config = dict(
    n_layer=16,
    d_model=192,
    n_head=6,
    n_kv_head=2,
    head_dim=64,
    d_mlp=384,
    activation='swiglu',
    norm_place='pre',
    init_std_qkv=0.0361,
    init_std_down=0.00637,
    optimizer='adamw',
    lr=0.00247,
    schedule='wsd',
)
MLP neurons of a small language model. Each row is named by its layer, matrix (gate and up: input weights) and neuron, and shows model dimensions 0-95. Each number is 128 + 24 x the weight over its row's rms, rounded and kept within 0 to 255. Numbers have three digits each. A neuron's up and down rows have the sign that makes its largest values positive.
After each neuron's rows, "fires on" lists the tokens most often at its 100 highest values on Wikipedia text that the model never trained on. A number after a token or word is its count.

L3.gate284:089109133113136091085117124119102162133119099132119070128121164127132119191136160141129132189135169134145092127128102126111097128130133150141105133148132142130122125118105115090144132125154121125144118132142151123119137107086128157159142154115156104155124085166107153116119151140097150142
L3.up284:188141118090123097104127133122163156157107131144105122156112126128108145111108098105128134129141096122113151145139119093088150148123134128085138112165141156148134144087112112124114145148109177149122128142128119125151157142072091175126133101148116090126132093120111150125118127143153138124
fires on: " =" 32, "ric" 15, "===\n\n" 9, ":" 5, "andemic" 5

L3.gate93:175105128092081145135122144113152123083115096130112083111129144121098112111114136096111158146104144171100114126134136139115149131153149144086119184124146210096160120115121189152120129120125137100126114138130111094122106104176121108141125110127125122109114090136076169153156155099129108098
L3.up93:176151113108110164142106123146104134154113153149114170145131115128048119169145156077148142140157167110140122132132099129142094167127105142106150127126081139115146136124141153122107137100116127164137127126174137148101113092088091109144114101091126139110094149119131182126162158163102124116
fires on: " place" 12, ":" 11, " =" 11, "ond" 9, "its" 6, "ier" 5

L2.gate99:173152167088119104135104127144160096109165128122113085103141154163108123135136132116121129144099122107089139143137109137140130149135158162148127066137125103136090116149150142146106174080120137190139131113152153130160126147098157123186140122162157097173141129115148135157100095128160128128
L2.up99:105113162108100142107160140128106148084145109105159097134130153120111124117155138093102138088099140157144117149139087135086144093140147103066088107152111109080112154096135143138123128160105157127135141105116148121131106126106095130120071126132118098109152090130109172115113127137075118104
fires on: " de" 18, " as" 10, "ares" 8, "s" 7, "ize" 6, "ane" 5

L11.gate55:196128147130109127146149153108141138181141123167123095147156114137110150113127141139137138171182134109130098161160111100150134164161110128112158097140113155130170153103103130139118059120106154098143100133090116142169126137123098078146165162145108116129118117124121127135092135091135119128
L11.up55:161127115156115113132131117125125144132126072097110105130131126157106128092129118120161123164108165068156141160141095157074125150160158125154105106086105113123145075143119110158119120169173149113175129101121088120132112137170118122137147119135138134168135189144165103133136115116129098098
fires on: " in" 21, " to" 16, " and" 16, " In" 14, "-" 10, "," 7

L3.gate258:097187112126143167090119132101141078099135125110121123130122144140129151108136157091123135133104153164108090132128116127153062131171125172120135136107134163139102120126138143130164100104158139117135092126112110164081165143157141148112126115093158103105127158154122107137120145116134124146
L3.up258:165153141105182116093160134108096125108143138084141126107126155106201137159121106145138144133172148134117106146145159087117147114144129119144151138150111127126103127102165130150159092125125129113129136135164151143134168133129106156147108104104150109112135105116161114132106108157126160122
fires on: ":" 51, " |" 45

L5.gate196:096145134137091125162110161118147136134144118098134149112129078095107132102063123109111081095164141136114115158135128132068127118139170132105112155087161118115118177089126138107144140143110135140115137135124120106125110084130144152128075126157134093131107141120147164129176130116134124136
L5.up196:113146123123126162110140109154099071164099098144177108108190098113129112145162119119139077159094129151127112196145137129118117070164120105159063109137107130096116153129144115136143157184153162103116139125168135131129106134123113099121107135117143125131100105140141129113135119117154131140
fires on: "ed" 41, ")\n" 19, "ing" 15, "z" 5, "t" 4, "k" 4

L2.gate309:132157118104116139094117118099108169165151157106119133163110132156134149135119117131160085108093136158159134126111119131144116167094140164133102130127160139143118157130162109120156176129165153129127133113089107130151126079098120124088119160131167108178158117129103135101205152098084103121
L2.up309:156121087140087116086164121092128144154133079166154120134094122102113125149108090123136114090129114163120104136146105101139112146097108076106062114159129145079135132118117097116144145142089151144124143133145100135139180123116161130103104152086117114135142130161126126151131152079087111088
fires on: "==\n\n" 50, "===" 21, " ==\n\n" 18, "===\n\n" 8

L7.gate348:179133098126161101133107132137135103127143110136102152136109138106084145147124100161117138153170132119144145122075162107135113122152132115108161151124148111145199148087139118140113136128081137140130139165080103094113097147092104153108160102107092111158128118136100136099163100121079123142
L7.up348:120123182139147095125117142094149119115150110098115092130139147093120135137149119157166141157118125122114109149121119113148175138115071161116091116133117132074105091123131120103118107138157162131124104073120146169192146132100138130124128132123129192166122102117153104106159118162102088147
fires on: " st" 65, " r" 25

L12.gate382:119126116161103123134139144120089136125124123142107157109109117126123145108136130084142079147095134110184120116134141126174089134140116168153055135116120153088108167110089126093099161148103155091152128153167091140152100138169133132124119117142151121163109130167112155107118117136091117170
L12.up382:107083097139138139100116121119126136107119076119166146132147101124156153125141132073101117120094125129146116149121144133147100134160156110120044091148146131081115178135187150086124098161108134117114107144100110109189116132106151135123093118148142116087112105186114132116172139179133072125
fires on: " |" 58, " " 11, " |\n" 5, "°E" 4, "3" 4

L12.gate227:168126134121148102107162048150191125141131119170105108136091107121096146134133112100159156132142103102110146157116115147129150127163160105170174121093169145139133129146138167137092141114202162148137103172069186135131143148086151152129099127158155108104111133136126141122117105143116146131
L12.up227:105125122091126132100132131111118145113125159168076135140149131124151152130161125134126142106112105083117181144161126119098116117169098150101130100108133167103120139143114132155111099123146155122118136161128137177077116092073130093089154121105132164092103123126134138114103107110141127159
fires on: "D" 27, "H" 12, "-s" 8, "s" 7

L13.gate126:112131148127097160099099089119143101129178134126097117106128153128101138119124134112130135080113122146118141139103158115118088114174096132101138135121125187151121126122116097130126107117129147107169118139126129113152133083167131143138134129088120129151086143138130163128121137104088130094
L13.up126:128091157124115120116134126160133124137137135156133127126159174126119168096124101130143121172134151115097132155107120162114142172122131135130162107122157094128100136091112145150133133154128143147173090115122124155131141104101203160133102151129118115103093107125112118141149160110117124101
fires on: " used" 20, " such" 15, " found" 9, " known" 7, " available" 5

L2.gate121:141130089125123105141134131135111135101182131145131171147137106144148125093111148137136108136119209123113144154134109119103143107120101099112158124148082123088108157141114148159162068127162114070124111115155121156158186124120134134116118098124164117112145156126114095138113142120091143106
L2.up121:149118106140129111145105159132113113153144146144137175137119147122133145105107123169152134103090152156075070099121141147079138098117108121082128147105092128150116108143095168125143147084148099148125106127094152181129153147140166158103133139137119090109141125134151138171106129074130113210
fires on: "/" 27, " /" 27, " un" 26, " •" 8, "un" 4

L3.gate64:129150121113095146114134120147165155166127192126125120104097177137151115111183116152117118120095141104160122138163153109124077116141139153092145116134132156139130162114094136113189110119101120130129122151111099153079142168150106129160109142097117149133091134153120126121130133154094128094
L3.up64:150114139145110125112143160127134097127185144101092131080180136125155134127118107129154097133155118171136088150122142062111144108103121111123124155167156114143120132131163105079146099111122121083113092118112123132055132162122161126119167171073132093072100121120146161140116134049088104150
fires on: ":" 69, " called" 16, " as" 8

L11.gate362:159141140118115122127132108089101114121087090113125112125162112097123153160112115081118132153102161152149138148144171137112159125118130146093110160143113109109142144129142130116123097141116129142186130148100165127134127120123169109103117152156093148160124132129103143174170140142154155133
L11.up362:118138112142143127150142130125136150117127147096128123133145147106087124128109144136186146150132131143125108118152137119141133178118092098143141128123118099149127132137087092135153095107169154129117094149104119134137179135163115127136100071155111098121138156083134153127161129084100117152
fires on: "," 89, "\"," 5, ")," 5

L5.gate107:138146171126092082111130177082131120125121158123154148099100107103143122142073113170115119137139142125134131147137124108151090063103118141171126100168133146116095126137121192137145126132130147118116077078119146082115130139146177127114089150147130103132126124122122130155129108139093144172
L5.up107:150146144101124116133136162099107115107135161142121157120138112082131105115156132145133128112108084160099143098158124087164135170101195122127102110136158117127118103165148108083108125150085098107120134109107112084140157141112167127096108092144138170144090123102133127131181128142101105154
fires on: " Re" 28, " Res" 14, " Fire" 7, " fire" 4, " health" 4

L7.gate82:143140107119152100093150145086130147103125150103105107119133151115108116129131144140134148176131162114117146134106135108150157120154104087156135129110126137169052100111132125160152133123168174138115123106165110105140160124130125127131157097148135121144118106131159141091130130150115180159
L7.up82:152166078122086101154102132124122137132109149131133133086141161119155140161129139132127114120140153166132157104165100126133137113132154087146094070131093156136097161087166189131133127133162130125107163096153125118138152118100112121141122084150130136144149104152113128116107168135157133103
fires on: ":" 15, " business" 14, " votes" 9, "re" 6, ";" 6

L12.gate234:141138080132147173137143131109107113141103141172161156091082093136047108112125094135156143123149143131135092141138146126125141121150146140171139142148129134127103151100144114105149103115112099150084132095110148086158122119116133181093129142116129112132143114115090115101118134140145113112
L12.up234:135090100145120120165111145131116113098148127167126141131143177087157156164143134106144162124142155108130107138100107117121059141101075097128139114105143112156128148111148097104127141115093136116094169131108149119149145126142112122146177116102112143113091097130136173124074114201111106117
fires on: " " 29, "-" 24, " |" 8, "19" 6, " \"" 5, " c" 4

L13.gate235:123123139152151156088117119177186129177124162108098145140121111164171105145112143163110117087162148135104132112172096158121105117129111181105109099105144123175136109159154134136133122163117110069160127115110104090140145157159120086099108128138155144168115101117096122139104153125111148103
L13.up235:131139196135121120126096096145156146082138112108145107171119171135158114099131127161131115114167110111095117098119161138124125116088179121100111171183112116155133129135181161140133119151109077105134107165138092104169114123083141116146100088120156140108161141111156156156161084144111122160
fires on: " on" 20, "On" 11, "born" 11, " –" 9, " of" 5, " office" 4

L13.gate158:132130118120118103120119135130108145172121130162099123133089128143114146142128129135141144159133112117115174149151123082128114100148146107128166136105111105138131150167097152181124115127116199150126107099126113132132107126108098099132092111154137130100102173129127135140077114145158121084
L13.up158:128121114102119126065116128110119164111124131105101161147128096158107132111108113169174130124100148139139125154130107143079100142092155132118165140132160138175154129194131074163132132124126135124145146135163152085122112126162100097116156119102155137155129135172145129156140125105164107121
fires on: " and" 27, " \"" 18, "," 12, " or" 6, "ly" 4, " " 4

L11.gate170:158140136136140105101128114164176171119133130102123080144125122153168157091118185153107147119171172127128132113145160149109145118154131173121108125131130116119117088114138144141137101130122135098107111137094129123140108137131137114132103092131143139111143143130109136094104164128134157077
L11.up170:133131140160095096142145109098139122116145188191116121125138160110159093096122175135109153139164157088146157095121111173147117098111133130104105090139148143121142171125141129185099104138131097098117090122125129104127137148133142168152164131150145108130143130123104139132117134116191162137
fires on: " –" 14, "born" 11, "″N" 11, " on" 10, " /" 9, " born" 6

L6.gate236:110123092145137104103128125119146127122134177137126097091109134121126104107134145097059147122118178089115135167137126110137149149191144160108121138160120183123145115139124125125111127091158083090150110157144117148125124141135099117130110122139146109160162095099123143102117168129074177125
L6.up236:183148150142135088149127155102146148172099142118133110126149110101166136162073133124142151143167144149119133121134132109106185110101163122126128164153104126176137107104101145089117088173138112111135126104145145132115173111127137146129152099154097126160130109099138105139108128137108126128
fires on: ":" 99

L3.gate169:132152111109141099148119081118106135127140107126098152126119138096089084121158137137146168121170156117113136151159108147128121090136163073106117104148112139089122140119112141125142170133114089122117147121107157127105112094136136129165115148134134138152105195131180146145133135164156136106
L3.up169:058117125107132120125102115123126097130172129142113118090143120124154126086094119116120114118136157147105099140093128135118104125168147123145101118116130129130097153139104162104119128135119137148132090133115159136127149172156143100120122146078138152134175157090174145090078164121114150143
fires on: " |" 35, " of" 9, "wa" 7, "," 6

L6.gate119:104124108144147148123172145079138158137135151106101147102122107107136143100108172129113152114148140181099169198131121111139107140124110103129098135114117125142133136161109134123116103137130148153102139079120085116148152159148142162106109116103111133096128152114155141119128188097112133110
L6.up119:123176123151146100149085123139112134107099170126072112132061096123131128177122141106154170114146135093109116107153125099157147142148139148146130146137104099119131124196121180137111131125146123147125151147079096106118129134139141137116163149102099114169107147148146118121153128142108082128
fires on: "r" 77, "br" 5, " fr" 5, " Dr" 4

L2.gate184:086153106153114114098108130105137117122146129106095135121137128126101093075134135163126133145134167125165106152122191153099110171145137125084112121136131144129064133149104174120152129142118154082100102180117089116096138084145139110128119108145161109134137151125105098106175116139113117145
L2.up184:134138124107125097137116070138115132170150092100178137114147139145155074135133121096102107137124147112120132143145108085136121138112099153099068155131167122174108105153138094102117189109100143143124114145155131152120086121127124136162109113125112132111104102103169153150098137117135115134
fires on: "ing" 34, "ed" 25, "less" 4, "uing" 4, " century" 4, "09" 4

L2.gate123:127117145111092086128141119132100183109123099114134092141109148152137112149112118157136076097109182143137099100121085147153130103145155094084093104146139108107095117115127121075137116138130133138139166103161118141090135093116103140098090139133160103153117099136159120119164150093084093137
L2.up123:105171137125126136119157154078101147097125124135155148124110124125119173129068110125184165105074116157123122149149112129135147101127121096096143184184122139114140102138132113135144084111108169173133153141099082148121168123137111131105150173109139114125121120114138096169084150128109105142
fires on: " |\n\n" 51, "==\n\n" 18, " ==\n\n" 9, ".\n\n" 7, ").\n\n" 6

L13.gate21:163150113147151141117127137116139142109149161133128109133061141099108118160123134081096099150126125112137133124085109110178124098128126125120122099117128120139135147154142146077122100131147113159161140138135193108145137171098139157149113127141106111143123126117131138152137122102126171094
L13.up21:148120137090114155138124149122082112131150127122141128118092155122153119126148114135097146114111107143113127105115162099116164129133150100181143096137105090121143126163156145124101111124141119119131126093181138092161124160130119160150149157126111122146140129132139137135130115121098148096
fires on: "ia" 26, "ina" 14, "." 13, "us" 8, "orus" 6, "ium" 5

L11.gate25:118125129089111094134180106145125131120102131174137137116144115143159111099131114172125143134108138113137115153156121100134131096170155072134138153107123118132148111109108133123192126140091131149123094152103103159118136158127120055098092156147119143117093125108145138100115150112136118124
L11.up25:140119074113155131112124124151125132079114155086126107136114199120145144138145150160133156115171125168140129115161138090142111139116145144085113157102143146140121124138143155177122095124115187092099097146114136151161150125136128157100107085152120154171148155113136156161087147108093123096
fires on: "20" 23, "-" 10, " said" 8, " saying" 5, " stated" 5, " believed" 4

L3.gate83:143144132147138132151156110091147141043122128102099167120144120109131110089130171129140120136090168131136103118161139172143145126149162117142107137113168124091078183126093124098095140148126114110123102116102117083102120109136112124133123100085133116126113122088116100128146135099148157113
L3.up83:089122155139097096091124152132150114156106125113140101122120153120142085123086146089118159103132097067139108086130080137147128138155122115130142130165150153140097111131132124115159136121103105147140157115160139148129122166086102118145075129121127129172086131137160108129109095122179148105
fires on: "." 55, "ue" 8, "ense" 5, ".," 4

L12.gate93:165189094115137088151148108147142130128143092136100154080166124134142123149099157111106119126140159134119078137161123127156140137142156101124129098092149140091097121113103109152180132115125112137157142091132179083131148129117188125123139081156125153134164136094148163127139122147139129136
L12.up93:121099138112127120143114120077091158149146136152113160137110151148147084157098135116098120106126126147138102123133110151093157130148163094157162087124131099153143153137131123159091135094140113126087156106143142127178097144156097131125170146121151140139165134134169116144153127067125114133
fires on: " of" 72, "." 9, " |" 7

L9.gate347:089174151149153144092104116117111107137124151130141097136123109143104131131123155131139076061103117145131144105147103132136092170169128131151109123139107112097106150125136143137108115133116078119135148135152155093149143131124080127146130175159113109161119118090132122145112161097158158146
L9.up347:108109133128119128118167164097119169174114133141155117187071121122094136118114145123133113119166178176116148101103144132110124115168125110136142145098139116118137127121079157112112140145088157134109134128131129075114090128155089094142149156126097139113135111132145140116120150093116124170
fires on: " " 34, " |" 29

L3.gate237:107161105125113090128083122108132122099121150091139133123115145091129143142154135113141119106109142191131088110091151137150100100141149122123107181119171119145154135117138125156129108134159126110122121145140089128150118142125155129137155149114134115066079140118155110150115136107080170206
L3.up237:143189100136098135144103143116149090110134128105160162121100087145101140124117126125141119094147115155098115137127164106117162143144148115103159115124074102164132109108089174131136104142148126124122116160088134146106170112185141125094127207126153105103189149116162168095119117114100098113
fires on: " |" 73, "|" 25

L9.gate176:118114135093125096141162148156111143131135133106108163167153114135126147137156147101137088147145121067116116151122134171137093125151096155101157132107151181134116125138111121095109115108142125122129126128099121094150138181135154170119131142115124142118107121118121124131125141133100175125
L9.up176:123100102140107186140129128158153158108133076195106109103170153154138166155139110135140163136135165112140143150114138143126153134142135140170128124097150133113108142117068072115111102133102165131124094167159109149166131075122113171119147178117127111101139149133157119130142135124144138153
fires on: "b" 44, " B" 10, "p" 4, "g" 4, "n" 4

L11.gate244:154187107112149129127099116148112086141130089122103123144098107165122146123106138112093146139171107103165167100107104102108149168127143175093112133087100156109138162147146153114096120166138174139150147123116108110134167145141137125120099147138117118086128106117137108107115132174100155155
L11.up244:120142134155141139187104117178131103167149099121125170144120164146112113127134123136101177177129141127168113136154122132156130099185097134130093140098121117122145145137110136124152158142163128201145163124131123163126139124130086115084146173135089113111127147098118123136106120115117099116
fires on: "–" 42, "-" 25, " " 6

L2.gate332:122114153101091097144161157127098129099169125127152125124108146140089119107079103126157175115170163118197183133110123119105102157122074122097088112143158120120127144120143134122170109114108123101121139135153096103141148114152131146134144097159130123115172132105133138123152134112143089143
L2.up332:131121148143202123131157149125152159163104133111124166109139149109168119116098111164140152103106137140071114167149126096134118097107119121103106126118134145137110101078085107057128155131096148133118090138104123112117083101134104163124113128117119112151115120136089109113129120170092134163
fires on: ".\"" 18, "." 17, ".\"\n\n" 13, ",\"" 12, "\"." 12, ":" 9

L7.gate312:132093124197115125112128133091118149113126096154153103130142113148130128107093130148169118181117133137129107111131128127093105159167128142142144159147111100128162154129117133115175159165127140117110139146142140098139151160153140139124093140097184125152088157103099145194108132155096113123
L7.up312:120127142149110119137085120080129124132143113138121119130164107063116159116105142083072124183123154118140112110106141154103112131169109130129145187113093139084115139165122139132127128172131084139155114119114152150120134133146152128136111108100147110130137143143132138139116136140123126113
fires on: "/" 22, "-" 9, " (" 8, "-B" 7, "f" 5, "-b" 5

L11.gate166:174156099125120154103141137161134090140125101112132137125140112141122162114092158133140082139154096168116140128170120167102139137147127151160160109059131122127123103115155086133122173119136110158146168124109159133150117158123155125105132203117118117138111153131149168131093121121086142105
L11.up166:182167107145127162162084154098124128134190143104123178152112139131146132156189129097141130134161102147154130152143163108105150135102123117117109163135122136085133163117082123138123100059126099141168142087125141143121101133102164086133146140114102149140164127116136146121122108086142129109
fires on: "-" 17, "–" 16, "00" 11, "v" 6, " " 6, "20" 4

L6.gate76:045150143117135128139136144119180079067127131170134125137136159136157111133106163160156154124120165115120163111179140130113104138160104126123142150110095120127099131098121149121107134142134135145126138147131114148113135126155119132145147143171092135147128107135136088129111178136160098172
L6.up76:167169149142092131154128169115151153119145123079116098131158154074112163128157132094086112158142111124119111128139099135070114114136141085081139128137156140118092133073117115146127084147133125160119109086171169115148105117142123135119136088136131106149135123127174141108119122137119148148
fires on: " as" 89, " As" 6, "'," 5

L3.gate59:084111098166084125138160160137117141120117132158137101094150164108123091106181153131130139121119111124127125173132153131139129107132120123156104131120124151116122122095124161153109119121105091126074149152174138099126100108152124125129141157090125149139123132115139134097132159154083100133
L3.up59:132151137151116188130115149075102069115148158150119116108120123110106087112124138135131114125112120140132094186104123122148114112133113155114111154126119165157154118095126131156134144151163145126115122151127127159091122140171127134106136145136163132118152156125140127100121139071115128172
fires on: " |" 89, "|" 4

L11.gate34:134130104137169147133133172123163149156105106112131090099096104122092080119093142145127153154174112079134118105162123132092163110148141171132139140131120104157156138111129143108130071111167133164154139118137154119088157136096129162125085150146124155133117111122157120104136136104105086121
L11.up34:118161120116100160107108153160103135177139118129121171155080132161122086130105124111117135150069110133137116129097080122110121133164112138130144172111141174129168100131095118148139110077127155176116126105086127125110171104148171109131105156082097100137143122125109085114117150130149109131
fires on: " " 33, " rem" 14, "20" 7, "-n" 6, "–" 6

L9.gate197:131145132132134106107093094124105101133106174163110122112149073175153102139127133113103145112158138096127100146100137142151114185121173143071130111114163135158086172104159139108143128151191146115133114130136175093118111141129124138119101126138147084171100106112141114110138119143117185146
L9.up197:112113141066130115116129092151123143136103113153155119095073148093165111157149123113146117155104116126159172121116107126116126150127093147077138143125130134145140077149113153154082137089135095153121121136107129101123066117127115079139117163123113110131114126137142100134114137132140107115
fires on: "B" 45, "H" 13, "A" 6

L12.gate327:145113123128093141123115139129164081102146116178155132165121125144071090110137151148091170121126147154091116096146148122104102136149133120137150129113106160128136125157137124100178114134139098140153166115127121126163131167118119132122118133134149127168100135127143106123136148133133136096
L12.up327:132180130100100116125101107100119158116156087137159155093137104113143124137146171145128126106144133141133117127124067122093106119114112155143126154141161128105168158127077111154151130133080167139176081101142120127115122140126158129148146126106118134097152100120135155156150104124135147116
fires on: " " 46, "-" 8, "th" 6, " Army" 5, " Place" 5, " |" 4

L2.gate46:155136086161095113126159148101120144149137110109164115125150146121153155122165142097131138137152172105097102121151148172136133138124123179080104147139091133105156137163166173132071108126130112075154110119181148097128134127158154129131194178124138122108116120120174133110119138079095113131
L2.up46:107133134097138109142124115124120112142110123127120119104137155075132082146171070118132177162101151088083128156127149134127150104146139121144146114138142144157109127122140143148146125127106099131119088109127126133131154121097112116155094119123070142153143122073136166126099125142097131097
fires on: ":" 84, " to" 5

L12.gate282:113130125146096097123175100106128160165129083138130131151116128153101117144160129103159117144185142109157119127192114084152121173145130115114100124107140173147151129113127103120130078086095141133144131152127139103139156165122133103108104123152092085081158135136118138173163119149113171157
L12.up282:115174131135161053167138144151122139148142167101130144143123120140112108144115107120129143148094145102140111151147124144178130105081127111119098111123132130190132103114095112097097080124124150165138095141137121135116153110109140126102151132121117130137155168087116144119167130119121100129
fires on: "," 61, ":" 11, ";" 9

L13.gate200:124110087167107155141142103117165106141122116108162118125091116137069097156125137134142122085155097142163154117144120160100085131094170122143156155146095107130120110119112138095152148137130110115130069125133155131093122087148112163114147149102111135146164121102108088148124165133096122140
L13.up200:138122117119138167167122131155117148147132120126108122102175122125141144124108137124119102153116156143144101120120079117141141128073135159093113157146148125159114120115132129139145151122090117147127107120172101132161128094150110175131150134117182119126129121160124078115069138102097124153
fires on: " " 32, "–" 7, " Am" 7, "am" 4, " |" 4

L3.gate31:134146120145151136130153088097112172094115156135156128114145144133114143062138129109125154169157106119110107115151157165168107138168120108110143123075134089183128151145126131134108119155142125125142132134111153166076090118131106093143081102135167094125078122134121133081065145152131137147
L3.up31:105113152117124125122151136130078114104095151178131122116137127147148111159170121123088154109156148133125163093176137149150134106090109108113144161133106097157158148154134175162152144115097131125135102067109139153094142136125092114111130140161129158128124078155134076172121128110108109105
fires on: "M" 19, "B" 17, "P" 10, "O" 7, "N" 5

L2.gate208:122125095103140101141158113129084105115124124057137109094136170099132061138101116108153154096100196126158164159099104140120124086136118083123143108123077142157141148082137121163100162155134123145143144130136112113089140084145082152113153103161126108141136113137130125110129106138125092113
L2.up208:134112152107115125137162138114114142135140138118154122107141110124170084155120113048129094156143128193139133155168119088090146140129111154131125137108144138177116149133128112132110131100113169141123116112103103151121132095104122063167090104106131122158135120147152153127143129130129125103
fires on: " years" 16, "0" 12, "a" 9, "ically" 8, "ly" 8, "ely" 5

L5.gate28:084130154107112134131145117149108123117101135098120133162132156103076150139160127154097105143147161118074098112180068130109122104160137129137133107097113140092104131126156126167142158174150127159140118112176163126154111108101121148142093164133163123145090129144147114144115151135110118104
L5.up28:135099142145168168106152137131140100120130146116134101099133139073129135104166130118135147154094102125125128126123088127118124150147138109100113110163138097162152126160133117125129135155155095121178148148154124092080136110148150092171128075148092130119109121159063154107099132150109122164
fires on: "k" 26, "y" 12, "e" 10, "ie" 9, "i" 7, "ok" 5

L2.gate91:115104121168117137112130109114185151124083135138091115105123138126107147152118140132097105155161102124130129110134103145113094096130153126129161055115144132154118132151144143086166135140149085116108114112159121148146103091127127081171112128109153148158119097116098124095120129119139119107
L2.up91:132121138150142163121112123086096122127110121103120150126171119130169113098114135106120096117129134114093190162113134143120123090161115161118165148153092101148088122107176135126124130179126124131113121138148148096121130140145100131106140107144157140124124130085099132070125173159101146138
fires on: "t" 31, "ie" 26, "e" 7, "ence" 4, "y" 4, "se" 4

L2.gate142:157081149085106141171134147151160160123112142121121107118177178153173122060172125124126131092098136098147173154158135142157138134110113114154124127106180149151137125119135128167136110129102135157139161155105152137095074162132130149122140087128178152111123087123135153113123102123102142102
L2.up142:165138164147121159094150147164093122155150137126105109118145132140122110096137179123123134144130111141119110141155112136118111178138141089126130098143133124135166148107159134133191097143121148123124130117111107114114115135112183121109127115078127095115097140154136155193107153093132126090
fires on: "19" 35, " The" 19, " of" 18, " to" 5, " which" 5, "'" 4

L6.gate0:156148160171135130093116083142119113143150138120114103102139090103067106160142176112156143139122176127129142133171097151132168123123185083125112085157119139131117170092126139151124111144132110106143117142119139070114110063155124148136135124155079091124113131072093172119134142097129118154
L6.up0:072131129171154133115156104114127171153105131127125123114116113163066124117112170107118103124114107152105141164114121124106179126128112146108163122142143137121117121176124118120140106130142128154093079159097153135193117120151132105128091125121120101102104090158146173124125107105104109102
fires on: " or" 51, "and" 5, " |" 5, "y" 4, "ce" 4, " and" 4

L7.gate156:140114110150162099093163090131120098119141157187117115143117185129107156107170112167132105155158146083122144111114156113091126162130074106142124145110138160091150129139138162141142119104152122116152097119114140107126121115112120147111118139107145101118061123103120167130116164111160118133
L7.up156:120154111164104101107120142115112086107125174115136123140096147123102141128147114140083124140147148135138134158088118147099091132133159102092142135117129189134106109140167120093164144146154110145074145175088185132140123084139135125164135140159107101148137158133108165175084156144130129132
fires on: " p" 42, "/" 15, "p" 13, "-p" 6, "0" 5, "-c" 4

L12.gate76:172123108104136131094115109141126123171134111120125147088109162140129113143132130124126115132141115101137086182105138094129075131172134119104160124108150145147111108130168113160157146099110154142155130140116140114145121146108153168112129114175150156137133119115162137112101134116123121133
L12.up76:138093138165086136138120111134133162160164139124131097115118122140157117154139157112113125078130141175097121109092146138136187149135125108140166170155145136111084128150180112105104122110117124180121146130148096127125145160107125156154117124121143159113129107103161128166093143110109110079
fires on: " and" 25, " they" 21, " of" 13, " They" 8, " among" 6, " have" 4

L12.gate206:126132123126145068118097125112129142140122076158097132114148121125093138092173129089094163155113127151152140152134146138095097125180165127146106124129141098074144144136114105122129176131128137105128112131097122088091110105119137123144148133134138141141131156135143114075157168142154105090
L12.up206:099136122101127133128102117096148131114117135119134103112135161106113146070126151129160179134131132056154132146134122106134129151149156085106132109135108101110090149144106147166108119162162132137121102125119076111125145153135144113146102099147146156115090141107136148097133152140157162081
fires on: " |" 31, " and" 16, ";" 9, " " 6, "," 5, " to" 5

L9.gate71:150140094157117087096132175150157164196119137138123143132143107102118158154105103117139113115156129137111128098179111129188118137149084149131131094124157122155147154150128126133139099098095130148141115118100117094138111176120161121109115148127124123094120120117129107083181145106095137129
L9.up71:134144108118127154131113161120125122106100113131139124133141155121151132120164149124153130180115147099139129143115119105077152149121149175135047108122127099107138127148169147113108138179161106112076097139116097153089112122114140128081076123120126147152134149150133096120188158161135140090
fires on: " R" 43, " r" 30, "R" 22

L7.gate39:141153129153149115146129138087127129166133081134103111122143111075162139097122169105122139110123089110140113118178138121155154130095103180113118142085100154129109136116119142103146140104145128114144112123128101135135085079144098145108123167159147148143113141107152113137090108156142163121
L7.up39:112132140123122156165109126134149121109163140118110135169125115147163123143149166103100083154141160153167140115126184122139128147174144115117141083111114101156135160094101133092095142108091123146130099139169173106142155165156168137161141135127110134112151086118162064089141144111126117126
fires on: "on" 20, "o" 9, "N" 8, "i" 7, "a" 6, "r" 5

L2.gate151:116172122101097127129112099193071153138138135109113133105126172116147071097115176075120157150131143098127117144138107087122144168113138123138116121121118134128134160076150120162138124155138156157128126141136117115127124119154106121126103129101127103138104147143147142107147128080119124120
L2.up151:165073152134125140128091107122091137092100161152119135124135107143124138150126138079139111124148128133169126129089122124095102102116082182140119166111122092096124073127118085107102165053157142162159130108104156089139123139118125091124148142091112130103156152094135155142118158119135172177
fires on: "ly" 37, "ically" 14, "ely" 10, "ently" 8, "ially" 4, "ce" 4

L3.gate16:149078142142098156151134121135092101114146167112117141104098142105114133100116121110138103154070135133138154129149145121124125090181108153131130138131118148139144159084105115154143087102100116095109129116124122112075125089131126183145149157099119135080134132135096157167107167088139108105
L3.up16:096120118175093103142121140123136114134145124150158155142130159118165124104136164095129170116110134092132111096054161140111144127157128097150118114107151159115127163138144164200159135175150147156132147128104123180128136148169142132132141134085171070109116107117129170173074145141139148166
fires on: " " 80, "/" 12, " as" 4